python train.py --num_hidden_layers=15 --hidden_size=192 --num_attention_heads=3 --num_key_value_heads=3 --head_dim=64 --intermediate_size=768 --vocab_size=8192 --hidden_act="silu" --norm="layernorm" --norm_place="pre" --norm_eps=1e-05 --positions="alibi" --qk_norm=false --attn_scale=0.125 --bias="all" --tie_word_embeddings=true --parallel_block=false --init="normal" --init_std_qkv=0.0319 --init_std_o=0.0 --init_std_up=0.0319 --init_std_down=0.0 --optimizer="muon_variant" --learning_rate=0.0026 --lr_mult_down=1.5 --beta1=0.93 --lr_head=0.00759 --max_grad_norm=2.0 --warmup_steps=200 --schedule="wsd" --decay_fraction=0.923 --decay_shape="linear" --final_lr_fraction=0.1 --batch_tokens=16384 --max_seq_len=1024 --doc_mask=true --train_tokens=152000000 --max_steps=9278 --dataset="wikipedia_en"
MLP neurons of a small language model. Each row is named by its layer, matrix (down: output weights) and neuron, and shows model dimensions 32-127. Each number is 500 + 50 x the weight over its row's rms, rounded and kept within 0 to 999. Numbers have three digits each.
Before each neuron's rows, "fires before" lists the tokens most often just after its 100 highest values on Wikipedia text that the model never trained on.

fires before: "9", "8", "7"
L8.down53:478578465518493459425498517448512545516525519549518511470650485523405501492523490604455512454407491466592545468424494444494464486467532480461518507510573514537508509483554511502592536531488577484612531597560454439530521445464551539486376501482483569490472434459464562534484454456452511452

fires before: "1", " ", "2", "9", "0"
L5.down709:479525570537465558419539483443522562399394607467441491514532501539426500541450601397442496530447461503549527476495529444453520470547514515490579405491476502589560527467413490522537550564377505528474449448545534472505517412448538512508454506505471450443527600493480465575456491497513522574

fires before: "0"
L6.down631:544514532460422528458451394394484427479458512597582574449397497498500503531511456511489405445522583519486496445498444523504474440515500470533537528488449494553469462496475570468533465518499532507499504554456442539560534505519509532559557556562453538562452401543507469466460512581493522522

fires before: " |", ":", "6", "s"
L11.down609:473570586496512483439470459509482573496474494422498469517455512528469558544482482390634517532475479530519501526453508458542554484495596571440519599546494464504523499504541513505522537466470477374505497542510454381451545528464472453481522484532479538558532508514518515479482527402464546540

fires before: "s", ",", "\n"
L7.down608:527452474554538398625561518544477566499469526477382458474451451537523441538382478538533545458561464469424566500546464483431468533524514557515449454532516529452473502560441513621405453522495590559483512420494549521539530507509424527481459438428588491506531484561517450439448452512410451558

fires before: "\n"
L6.down612:486463496424440642499460407455500464537495569551521447386470560509508519503490536401401447524535442512499445582457451483511496535527460404485517531542593393513390493515458464507451545573539440407481474552459588488504521573508513560486548518510529396483558458430457581460541466511452566533

fires before: "\n", "-"
L2.down387:520489486464437492574381386427508502494511523507531421400590516532549543498589538427489553449442472434555489501496538513548467527427409543504502524426491448586463531469469562482493494516522574509527445495571510546512423550454451550495552427564411502448545545484566534419518465486429519496

fires before: " "
L12.down95:521465557500508478517525412539502450481445439396563547504583507548471541460593553500537614491419420498533337506511608465493481555483549438544463546572483593541452483454533386424574524580488563525427587548508517403397588556479548482479458521501558419472514461498501436497502499453503458425

fires before: "0", "9", "ing", "8"
L8.down386:656566480492535486565523481470429431518462466568526614499501525446412477530610468471482492447382456453473570506507387463470433552552503494392477562550591540460457463526570606554498489501438524483507598499568526501492554525419529469544520548410476455499430520468489507490530565455542525514

fires before: "-", "0", "2", "3", "1"
L8.down412:471597500466453444563511556474513464445500490490502567501522510607601491532501487491556553536506551467472475397551458513528468475577453491548512457564545561534386619523507427522532424481600526386532546567482462550557449528533560481470516512488474573447389536449551513473573605530570395517

fires before: " ", " the", " |"
L7.down658:409565547495418494529651417509485445461497472426541586567478461527474505530555538418535551539557533484488547507506508493416520467514485457431466480509479639466514467547480476549577468535526562570411514464669459510576466521475492543472451504538490560505451555551530509463468447485492490541

fires before: " the", "s", " a", ":"
L3.down78:524463561526529545413461403480495486471457487558551375501494530563497483499487514508488515530517631570446542485403488506497470399503414553536496511435527512488507445458524553522492523548490478434469579550479511530475539569420533481481482573457495479510547504571495421519558514499525423544

fires before: "0"
L12.down211:498565560559460563480464558384560395573458511507556452535382530482518539480540472430519513535462502502527546575552543581542497469497491512466550521485580487573438361499485540502508540447442377501540464502430498502496562536518504539526580498571414495519457522472473445580527457391462465452

fires before: "3", "1", "2", "5", "7", "4"
L12.down500:470492476494504641451519491534513414483496495550522392516434445592481434546456518503499497526540495489553487551498488435441482454483585517510467524536420496539493558483508422442504534523593505439483499548406532516500502527476514439495470470518525385544579560510487445474553521524453591473

fires before: "\n", " The", " He", " In"
L2.down32:513459521479472508484599516488563570482605517558536549480490428432545521481459453464534573497518532551525497526579586553484495577468436483469448539466583494499527463345481465509472477579485467488547476481511497492554462515503501465598558442540428454406526461565586422534356519488391521530

fires before: "0", "1", "9", " ", "8", "3"
L6.down438:522545461496454543460449491548555484463421553534484470508462397468556622507514437507508544466470550447493559576516564528457511509433474480517533487508454534506548571500472459505615502484454448493507520438548466520480529459516551504482526468412439509491542489452513514488486549450550544456

fires before: "|", "\n", "-"
L2.down247:403528544514438545544427486461502514487490526517534554402436511511510526411509534507437616448539525498461487522542511537523535471556467579446502467468526482516443482588489502468383529526461560476480450495476496628461634438451579411515514390585601480538519447459488508534434511572514522542

fires before: "5", "4", "7", "6", "3", "8"
L8.down409:490559481524571471537488465468493414413522392463619520558477526497403577455595485515529593542498493583526427525479504387510469431581460514590447425466485506421481554503523620493497477439454479535501481497466525436594586525558478575535474509529557534477346527466562497513549564572520481502

fires before: "0", "1"
L12.down109:570569488468443526559522539507477565429425548529444452405591498452569536474416552497504558456552483485528561511554387574586528569416452426497478556551499497497544532571496461529484557428546547480499484334453468439521538567447386504498426413559455485579488563504455504466465472553550522512

fires before: " ", "1", "3", "2", "8", "5"
L8.down477:557528422471550475457504618548467486416474541507525443610639558534458428484511451541537540504481602482404495574360570563401496471579475481457423502463445591468502483467434446456454448501488583463413475508561532541450534503465545526515533478432631520486528550442561508477519477459586479447

fires before: "\n", "|", " |"
L6.down456:550526423506526453528487546478518396405563484502525460411403515517528493512538545567496536585536405538547511578527549493448480505573482484580520484443556488522502488374564521479455415516499470551510429591556567439416535543514492441561450538469504477508543494580599480500383452569533480526

fires before: "9", "8", "or", "rd", "ach"
L11.down360:477450502490504562494483485460515472460513493423468552613543492537508488491507532476607521421544485424487554572506540562489497566517465559473512563445504448514585533485504467504531539544436417560464504486454461475393466460493552542377600489486452454485458473529443436599430522505552553475

fires before: "3", "4", "2", "5", "1", "6"
L8.down165:508562512469402493484594525479543580469527601413420486561571582484524532582471559520589523458471470509544503452498406519388453576474499485512489536500483431538538442512518420610515534471556449496476491429466523600492531555568377476504696497524418488509542475476497502536443507498546474529

fires before: " |", ".", "–"
L3.down285:486600541541443404600553493489479409496509489525511511445534343564490553548522458420523420485531512474501573554543402482512443531587443564507487489475484535504612470521574514466550515527523421491533550531430459446449515525480516500478559386516522555488424491461549483405530511464496461515

fires before: "0"
L12.down457:594476555505508478417465501488516425580409403508483502572518530454553481501464515530495466515490469460479500498482457536500587544533484573568562616536569451478482478563444429476466488523468480499539450422411431529514496529525411550552406534467538536484524528497434538489471436451625450452

fires before: ",", " he", " the", " she"
L8.down37:490582543480513473492538554447558482507536483569571572518444418481504500449511616478516408390449383462441424500470517499532475508535496432470509590493549456467441587517421614591387619558490520521538508522480471516460525542475492484543538434503423537578489515485540529558480469507512588486

fires before: "\n", "---|---|---|---|", " |", " ", "go", ":"
L2.down674:451474515499471549505465444456544428525449480555519478455452416523450485452537551520459514377452492439455447561486580525557465514496481482514546502444548557470484425500524506460453425536463577499531514452485452589579595453452565504497432430477480506547455430547540547484552530486451544526

fires before: "=", "===", "==", "-", "|"
L8.down635:394564543493501484509465455533478483612547511425512448505554476528491510488519514446408571503485496538460451474566500481536559568478383413488484493452526455563501500535521504475504530431422425447623505521489484574460478512388440489535508480583509495382524497608567592511410510450462513558

fires before: "|", "\n", "-"
L2.down615:521546536472454419571392470477489501446572512541448491519489483486504539466499472520514522540446405480593422421489572533556551615496360515478520602489506421526449527434452532549436480462485507446510509503581459486548474506500424510565535533556523569535515511529516624476438443510417481419

fires before: ",", " the", " he", "–"
L6.down465:592474529471510514427550474415479490528553578568415534478452490431487456402558583436424506394515476489473462518471594494478563537480543453544509502497548344538468476472517489550458529515540492570488520542469494537498534619478542533521513524415446451526497492505581519501521493462546534435

fires before: " ", " |", ";", "0"
L3.down226:482471533472568452520532493519558494500431509451568504508569509469462559381496479536557530567534534486483557493504516482424482648476595451470562453495519475479453536566412464455575541530542508499513387551535457493465384538566568477514449471540451502568533430505501495478544462515491390442

fires before: "0", "1", "2", "3", "so", "s"
L11.down621:544483408448485453499539520514524510391560453481558524498669462550537570576439434464565512544446383521575508509522462564526539469583470435604473464538530403498490471390458422562582443436407516539475504468421537499513471494507444489527539410593551490497527485530475460529537456551513506553

fires before: ",", "\n", ".", ")", " census", " |"
L2.down748:544493548496452442504412546500547539422477566474493505512456585407602464518493535551549494465522511590514471487544513539489524463550406503543528502538503443526496584496569530523373484491516469441494504437560463471402431607501485567495519542490503446470485499512485416492551538477489423500

fires before: " |", "2", "ed"
L7.down586:482527481504502592466500546535469498458484494486482512515536443478515377528520469564499466487425553461504521494443520438554529562548487573459457442501439465551436553460474489498400542496601485471493504527535471493511602467482508462515578457507599420524567452482582591449496398564496469472

fires before: "1", "2", "3", "7", "9", "5"
L12.down595:496529432450504409399493538566523461518487467585491482483419527495465493529504467486515415427504524587427465516528493543518459433547515575497450520467462511484475499553459454464582505534397440524522565490454450557471502472433476413427494480458488524549534486546440505495511462495553497575

fires before: "2", "1"
L6.down503:506536480421403524503482498480540565484466541526488535569567471543453545465506463479470455521500483482504585449529463430434414455574532574536413476457454521562488536491449525470491500549602483437481507536448554575492520484460527398474541619496519514551448478497517461517505576532564461404

fires before: "0", "9"
L11.down157:525452563510520540483442532467481438492485566527567492479421458574459529511551480414473476454501450487605502549479506478574503488530465437507472485449546479483557449544501514534444518462526524549507467576518513513467489545517444448533407555465503508466379528483520481536493443554488548654

fires before: "9", "0", " ", "1", "8"
L8.down725:491409584456545572485552515487467529518487468484513546505507477581519500578503453577476416517469573438535502541443498549493388490534570501508512517525524483532506530529537511577550533506447602493382387557529476508532489473452542500491432512460537544465495443509490558438450506459523520547

fires before: "3", "2", "4", "1", "5", " |"
L8.down609:547505437465465486462488621509537458439476447459484565546458531522562513513510517497517390560430530541516539431516506508496483492567501510389474461533508479520596553488510486433463518522502461505513553418465408549502506567594437449417475586547550474520560571485561507510455507426541577431

fires before: "\n", " |", " were"
L6.down206:518479597492556546440467460440538421546474547549472619469433555489523472494448490552482533509506548473557520499444491659494496432545509480392544399483495492539452567608503465536450566554559484488503507367492455460457453501470528500544469610521551485479515476490462488516450521476506558610

fires before: "0", "1"
L6.down66:478521588586497548573528480451520527533453517452479520487422499519601495571498578578482460415527487611517484549524457553541538475467415538533466591469502557525538597451482499489498481496479435560554457541545506535480454400510542544456570435523453433578507499571484534456420442440486421510

fires before: "7", "1", "3", "0", "4", "2"
L12.down310:652544437603517431497512515517481556419535519474521571498377447467549542457587533397552413455515475482448524556554580551553481538541515454563473498455444489464567471522503518597522456485428465376459506556558527495503545484446448481485470484414424385403490542530524445483506442547489480479

fires before: "0"
L3.down482:386465521439473466439491479546533501540541502474478509490478552483579541407440495482506427429476441483509534620496434561584471541557480517487515463437434505589583438555498490575535561489480477542512498464456478562530491450484536529491374403564490527567584499489456479472473461475572403525

fires before: "s", " were"
L3.down267:448500524543508492533511491538560408590386500538566490588468523542459608555519471523495452559487513516447515482409538466551610460544539515447478499487514545401493482535437496396511534522577494523554477491496441521506362464516519409481478468492561535504557505440459520491540471499520510497

fires before: "5", "9", "0", "7", "2", "8"
L12.down4:448567476492510522556459578545447462455427519491444421506521408446524498597560486458635487550518469532589511495464501453510534543407458462515511515597430484509490520462474536564516494605538487464557473507351613582526538548541495489448470526621475429498499472508490457459474511517498571481

fires before: " |", " medal", " "
L11.down322:462487500524440395506483513460466568520466478470486593592542489496503608410510504468488375588544474525516466391512560398554629552480544513544510509550457614530484482492495427487499535508498556500469413549511410468426462484607434457564534520476572553508522420551438404446447489540491461499

fires before: " |", "%", "1", "|", "3"
L7.down481:497544461537465484518551484448536560536501456419507426497590522513489403568512487489575559505532556465516459501446478439464455660468507382510482516480360598525524444540481543482416484462449390506450502487429577466495507436582561520569583504447491510465537402454605394514428496513491468463

fires before: "0"
L11.down204:551513441527437522537439523536565510429418457499568617439448456523550636525474521541512438490415503451472436445540486458520456491490557522444524487459532535514513528521495608403472510478447525467460582557445568530489564495515468538534486505444531573471420565491454610467432474469494422578

fires before: "4", "5", "1", "9", "3", "7"
L12.down683:515530544535453489398518480527513466494392490499505532445619526408582452511474473471439596513495488502465514501505512508539477523528602492510550545499469542372427498414466452436397528284569496549509465474481539546473446521451469560432481429535525550510574552469489570541415406494586464530

fires before: ",", " the", " ", " a", " as"
L6.down20:493526408521441512564526551467509530491483421468421437489525512563560528576517408472441546449585533428489521461533460424481515519488571590479498485504507632463512532572500424505595477536445604482509528531468491456467500422490537517508526543501595540515493476460496479494518374505522504486

fires before: "=", "===", "==", "|", "Women", "Men"
L7.down466:522476505514486540544468539437593412494525515521529551515582537520501509554569484465502555495464513504509459462519473528553500521497494499483471523516556499434525518577460497483593550534485485394559495477560552548507521529426488444567390513448566483488569476467631569499415512525486525487

fires before: "2", "1"
L11.down514:578584390450474550490438476571491603439506523576562498499532439460492497495487410510437523523490484461573529531518525485515525547540553523427532488487478546384474574421545537436555542473478495513576521543467575529421537466429437479589576419541518520443523404415527474546433468571404500447

fires before: "1", "2", "3", "5", "0", "8"
L6.down742:525521507468523442555534586445506532435487497519537515551433595491480479424498455466450506480502510554496444499485507513492518401548465563595542432531525515506507450463492399509500584533556514429524496528463418562386472560530592482514539458481526500520459500489536519517468497486519362421

fires before: " a", " the", " an", " "
L6.down26:502537567512547490475556522580459490514505494500505550546521472532453463481469524600494565418526608489523574516510563528477437567565356373458520449647511457452513519532497503426499397435478503519413535430489498472530521561478473483456528544429461490438543437419557539592572563544475456540

fires before: "\n", "|", " ", "-"
L2.down312:515560586495455431462574498540516421491460586455580446516430496456558545453435525416598640470552529502444526551521442531448515462477451502477497528516467489479502439432445447514491531538486451584458549554510485478448481476470456520565482530512518594491550534439504455525490503564536527420

fires before: "|", "\n", "-"
L2.down25:503561579464575541537455491491595545544496580526498464451468455542524509473531578463454493462519497478488422520526541538520478499503412478526472503487604447480491534503504554441391577464437495518513500495540467569461596496420530482463492415497513518554529441488557492489497457470418506495

fires before: " ", ",", " he"
L8.down69:542524526495551510524520525512485458451474595536526552436593431551498352491532573519477504506488504420444507423398485504545510514597484461495567490539508434419577508547480526508399506512398575531483460486415495429477520544444484435478469487460548507558508559490609552461478479461494579468

fires before: "0"
L12.down649:506450530469488541480491483414447376552406482474488589515454509444582572563418444553434468582582408465501556467438476527493423483464563547484415524469556505500537503519556472515528568474464488551460500468571382635528505469548490452529443491451470465524506447453436539503525378467444539529

fires before: "1", "2", "0", "3", "4", "5"
L8.down204:526449497442496552490565605538540461518424483514624525549509427576438526516573535380478466512465487373513511473549477493472478487421497540519532499470432530433413490484554533494525520575586528406500454559471500504498487490557465416461502573540475421567582481494480525541492504534483471515

fires before: "==", "=", "===", "|", "-", "Women"
L5.down47:453548529431486521541495534511492459551479480485529460476574410595498478497528499483489538568451496566464402521444527528531514526514522500504423530496505422507499458536498538529500566586495569460554519488469460587442592540498431503546504547443501458464562492411515497484471482558522495501

fires before: "0", "1", "n"
L8.down279:508543594519575518556501462527492543506423464570481427459530525462452464542550471511472464550488642532527519538513422524529417520472466433466541545483513627493596464426513514593473554479455526488466540492492516481557483528432479619412523450515422471561506618599480471420427413449455551514

fires before: "0", "1", "2", "3", "4"
L12.down501:532386508500436402534565524595388539537467477497493482555462521458554518552514447456466389532384513510431531551557427572536502500524532537487535519583501436445530511460428607522514561510416500499468504452540411514444495458484445491471458557545452491492478474532509569460440452522539491482

fires before: "\n", " He", " The", " In"
L5.down287:505494432438487434454472557477455463467505508572479471444480435465471508493524569496453633487472442487464495606550511522484551481531409537509458490465482436478494540403585436518499513545493441470488496534538535492500535523545492531516583453510449409539447522511491560507429480553446535571

fires before: "s", " |", " ("
L3.down69:419566594525432516493626498510543514493498497454509536502562603452474495442444470456553442483515537523511548477410538464579531551423546479508481483552461564502541434459512516492445658504410487444417503461523414552426513528484524449617460470508519465576616447497513405486510452492569538513

fires before: "1", "2", "ine"
L8.down693:474456450487440517492533570501519470517548416461574495443555467455599506492508551462501462544476502464455552410598518404475529555473438547561459460469565457555490486520416426406567526418507631437524527485502591585531387545468482483424463482559544459502556433465579498545481555554494478605

fires before: "1", "2", "|", "\""
L8.down346:518574502546568474501491480544483494469487555467475422448540433497493434520444527434540506518467462577517537507486553498541437543431501528538505464572545492512443479431558473558425529509544554543486552534537541487512559590494487446511454486525511513492503496448559426451431419568448623533

fires before: "2", "4", "3", "5", " by", "ine"
L5.down42:508509403547449586535510535525563431414552472468505525470565444553466529528495522478475439576502561529563447556516468558509469530561529529503484518534544452429526473416451511479566405447451525495547555513562468445516387497501458532424504468553416513475468428543444547459507480493485478542

fires before: "s", "ed", "es", ","
L11.down426:527491541517471538518548488464574555624522568407538526543476482480599367590495531477614527438588527504564454492551447519429468486460459437456491531518590527459511488465409521514505389462544401507478523466560555477548422509509415486531479463498488491491467459457508457387551461491449497545

fires before: "|", "\n", "|---|---|"
L5.down614:565493435494524453577526610533452484482516505498588495461468467432564526477551476524555475608506462483543539547468500483544478500490441392488504445426543398489526471432504565484561512505524394527436392566487404444462506517543502503527495410593562386494477611476583525594484429508488417493

fires before: "6", "7", "5", "8", " |"
L11.down77:478489556508577519508605404521487510460535454473452491508560570553508490528501494594521534448477477524532419490458455532451461555437492532477547586484454504498556413435420465552509547514498559480507565480576489534510495454487440415456432510497596619576520524435627577512419497472455533482

fires before: "===", "==", "|", "=", "Women"
L8.down569:445496457486567481559491556532507424501512545514517465457613518430499515525480484491482517483522441509536466425451509455575540528557407537514580502552566567488504461535463534498454539501454528539430583558460559538492562514419495484583472468480510458469509556484586586489503512433506457479

fires before: ",", " he", " ", " the"
L7.down127:519554481422564483455494593478547508560533534657488555502498389461536414431551531532471513401431429492475434435528522582518467546569474438591512581465516367456524506476447593565405573528505517477539530495495466478495518558478476489525484465438437478569521535475574522510551526517533489503

fires before: "1", "2"
L11.down566:545439524542519515533520466439508432476538451459504612513541498539489417464484520480486535524512598555477448509532567532598557519516564559532558532507498541493471497513468437499461543326491463512530529493538474417474567348463478634546503454519522547512481368450426528481525428517558413529

fires before: "3", "4", "2", " ", "1"
L12.down745:528486455552520447514497549575459557553541474529460445526432453490501478476367499508536528361550481515433513547653446526475534531487408557539507597528609536452480464467496479536555451492492525399497571449514423550545498529486542462397543590464517458413513450505327464558561554430562549477

fires before: "1", "2", "5", "3", "|", "0"
L5.down507:462604662451491558514530523488524517471505522516492552561495537582520482448489413508504518467411432535418479442528372523494512499548450523444568492516533442511429448415381498516491452509519542430519481495546526493403531383518525454536487528525566438497533556474459561528417459551507410515

fires before: " ", "0", "4"
L11.down764:495499583468572492458507595525582466486555487542563513557369535574540439546522479461522487394520489426447501529430435445523404476596497520456550507447519454540510484504454558558560472542463489527510513507350536595476601535445495497579405465453520442541504458466552435534454563478517451536

fires before: "1", "0"
L8.down690:475495463509577382485487591547440467508402475539446490457567499494457489506492493425514443482483484424502439520572415525530492471534529434482433504514513516597528592490431522476517532536470506484452434481480495436505519544563559453352581465429497517457457495491505573582504450556501521535

fires before: "s", " the"
L5.down172:505438480514482569550500427450472454586452491445496517570451552559485524434482520603505472519509485494562525598453557547495511482520493500511534478581611452458486482566475467432495415464478513495473400473533531553481607519525594426555628503488478523427484521531572564390471444493502482520

fires before: "1", "0", "2"
L12.down629:509477465530441567504484496536507517402426513506475426522500530531482508564470562474440503503541565412510521544618502504580476563557499535544478528482513492554481556484400484473532557433422496498528459569473501526429584478479435568551475441543522475455484381484483494490512489553473644449

fires before: "2", "3"
L11.down210:510539503457487493536532512404481506422530457491506477504471502389481584472524467552536467538524454519569485552512496444445525515528570533491482486488507431474517457589481548534521431519512574435526483479376513465526502550571466442525568494464590443495487485566413493511524651433455543467

fires before: "5", "0", "6", "/"
L7.down699:457553477495556404583555497492618455585436530438535592472537461518541423481530570568457477534609516604453499523467415529497474399455493468511514497431453482507493456561550522534383488535568438452438462440486565598503478469444410541487503457505527466521480554504475527513471459414455544494

fires before: "\n"
L8.down644:526532553579520504485438448525520524503602556453550385456456533404545563532529603540417521419500528500529487573482450521515459542446510465562416491466640443465506536431502461542554574513552434481499468454533569547478480497555538562497518467500558514414550511459497412432428499511426467462

fires before: " ", "\n", "1", "---|---|---|---|", " \""
L3.down759:476535533537476546501563419556565479481464495486397506525484572404486487581486449478453499459519530459510479437450457520502574457434445487527534544442603559496521522484352477329545424446508451450555399490499527526524539412465614444498520471626520465471494575501544575526480508500433506496

fires before: "2", ")", "3", " GA", "C"
L8.down451:507488525539449472589472469546462486598520524437457462537438475481587508501483474476532511533575458526551497495555468566533583466460576519475440566491493654503499554500490529434451477523513535507462448421416462478466557494524497439549483480419525477520476466434444449431486574436529456486

fires before: "s"
L5.down713:467470372541488460557522531464468520516537492481452442528485532601478504595447463514415442590511563478536510557507514475432569507506473465571509507427535483439413478604588415520518431475527595494531591498453467528596466433519539452502548544486491508478544460566499496455481473497445390524

fires before: "s", "ed", "es"
L12.down416:516472458337471498539415423490461477406494502499481496447603594458493567487564584472495493502604459468436456539585467511451557531551399447587529508570551492584465542493513468525523489527403530463502463556563531545484556456504555381559523540532513547534559593493487473479477542495534498518

fires before: " the", " by", " to"
L5.down671:521503511501489571541573528534502520423502494494529481554429584434397629434476514534462556588502511459445461494452485490427408503472549596485461491594535499403567500473518519417569446380506541484440470452433503414530412457550559420483568510557463482451489508557495543482479495489502487471

fires before: "2", "1", "0", "3", "4"
L6.down505:403474523504476426457546507568487532458458457514419520455533465546498448505559572480523543524574492455493473462449436537489437483462500508519465611533516486621506506474448502527410543447500417498547527496534525536489503411523438548483430513536408525468492552529520450529534367511527521501

fires before: "\n", " |", "-", " BBC"
L5.down424:499636512400535463516505507567520454544488497491549386494537468520473501562421543435422494550472433515538493512471487514503509576549508485520462490485534481426479520513479618511426569514457390512525498484398411424446554478484599546503488534473475504533530540548502437553457573495515582518

fires before: "2", "low"
L12.down32:396509556423428472471477528520468499563492447426566471466529456391489538548512541564510493505482535484540561543530439438503469490426529514493511550498503466486533455367384479439451416499597518462496527511420526554508506515438458598558613443517487424486542417551486498565527533499472459517

fires before: "\n", "ight", " "
L2.down712:462524482409563531491570583511498396567476518422460533538501498519491529521483414522495458526512564553475576521518505480450484534627526475548486497517452453432449451664562416554416404444591509472596454439518528531540494536465499449471474577508558533465460480523563512616442511517547476519

fires before: "\n"
L3.down416:552547502528488438443514490493524523484511533505552389564472496477597524424540438482468574401564501531554511535476453559551468572453459582549435528463498410478524516373496471533487543576506428552573486522564446480586465532500480498513487486533562407443484470568514479512405525503462487455

fires before: " |", "'", " to"
L7.down656:394563515402417412581527511538569562465469395437439546516492526476470547499467553557506436552479504442435534516567481500510440482529439517481579519441509455461549499470480386486556412547428556459506413494511476496569436502475488497534496573520521417562511525515566481472507458547453559514

fires before: " |", ".", "3", ";"
L2.down459:517478540562521464462531481453505497520485466555494467445528492516549501471506522524520559440555451503559463436499494451506541512450591493482535553550507543457527531465481376472510629521369589531509548487580449453456400564622542513557535597415576496522471497524525441443456488530560497559

fires before: " ", " |"
L3.down272:641511478542529456501497483535488441491424523463506492481511584468528456554416495518453484493492417519509581516522514602478501538561480461478545471591581514532542430504508568489496528547412490613503440508580468483464499496480513454516447479551534456506590513451467418556448497514500544474

fires before: "0", "7", "4", "5", "8"
L11.down240:523350486534525492472472504471544548476474535507552567483502492508523464550472527403491557435503531544414480560544469505529494532560592456606460522583429551527470482498473362527408482343512501476501426453548580467491527443464473482562502447481500531518422432542485553510493454524474484508

fires before: "1", "2"
L8.down407:460556488543561449470558447403539496560563551495522517526464528484540443450459554461559503531454562520457486469431523480541537570567549571669545525553459525487429452470523480511452505527459496503588483541501470405535517524464498557544518395474416518532539408495531519508476462526366440495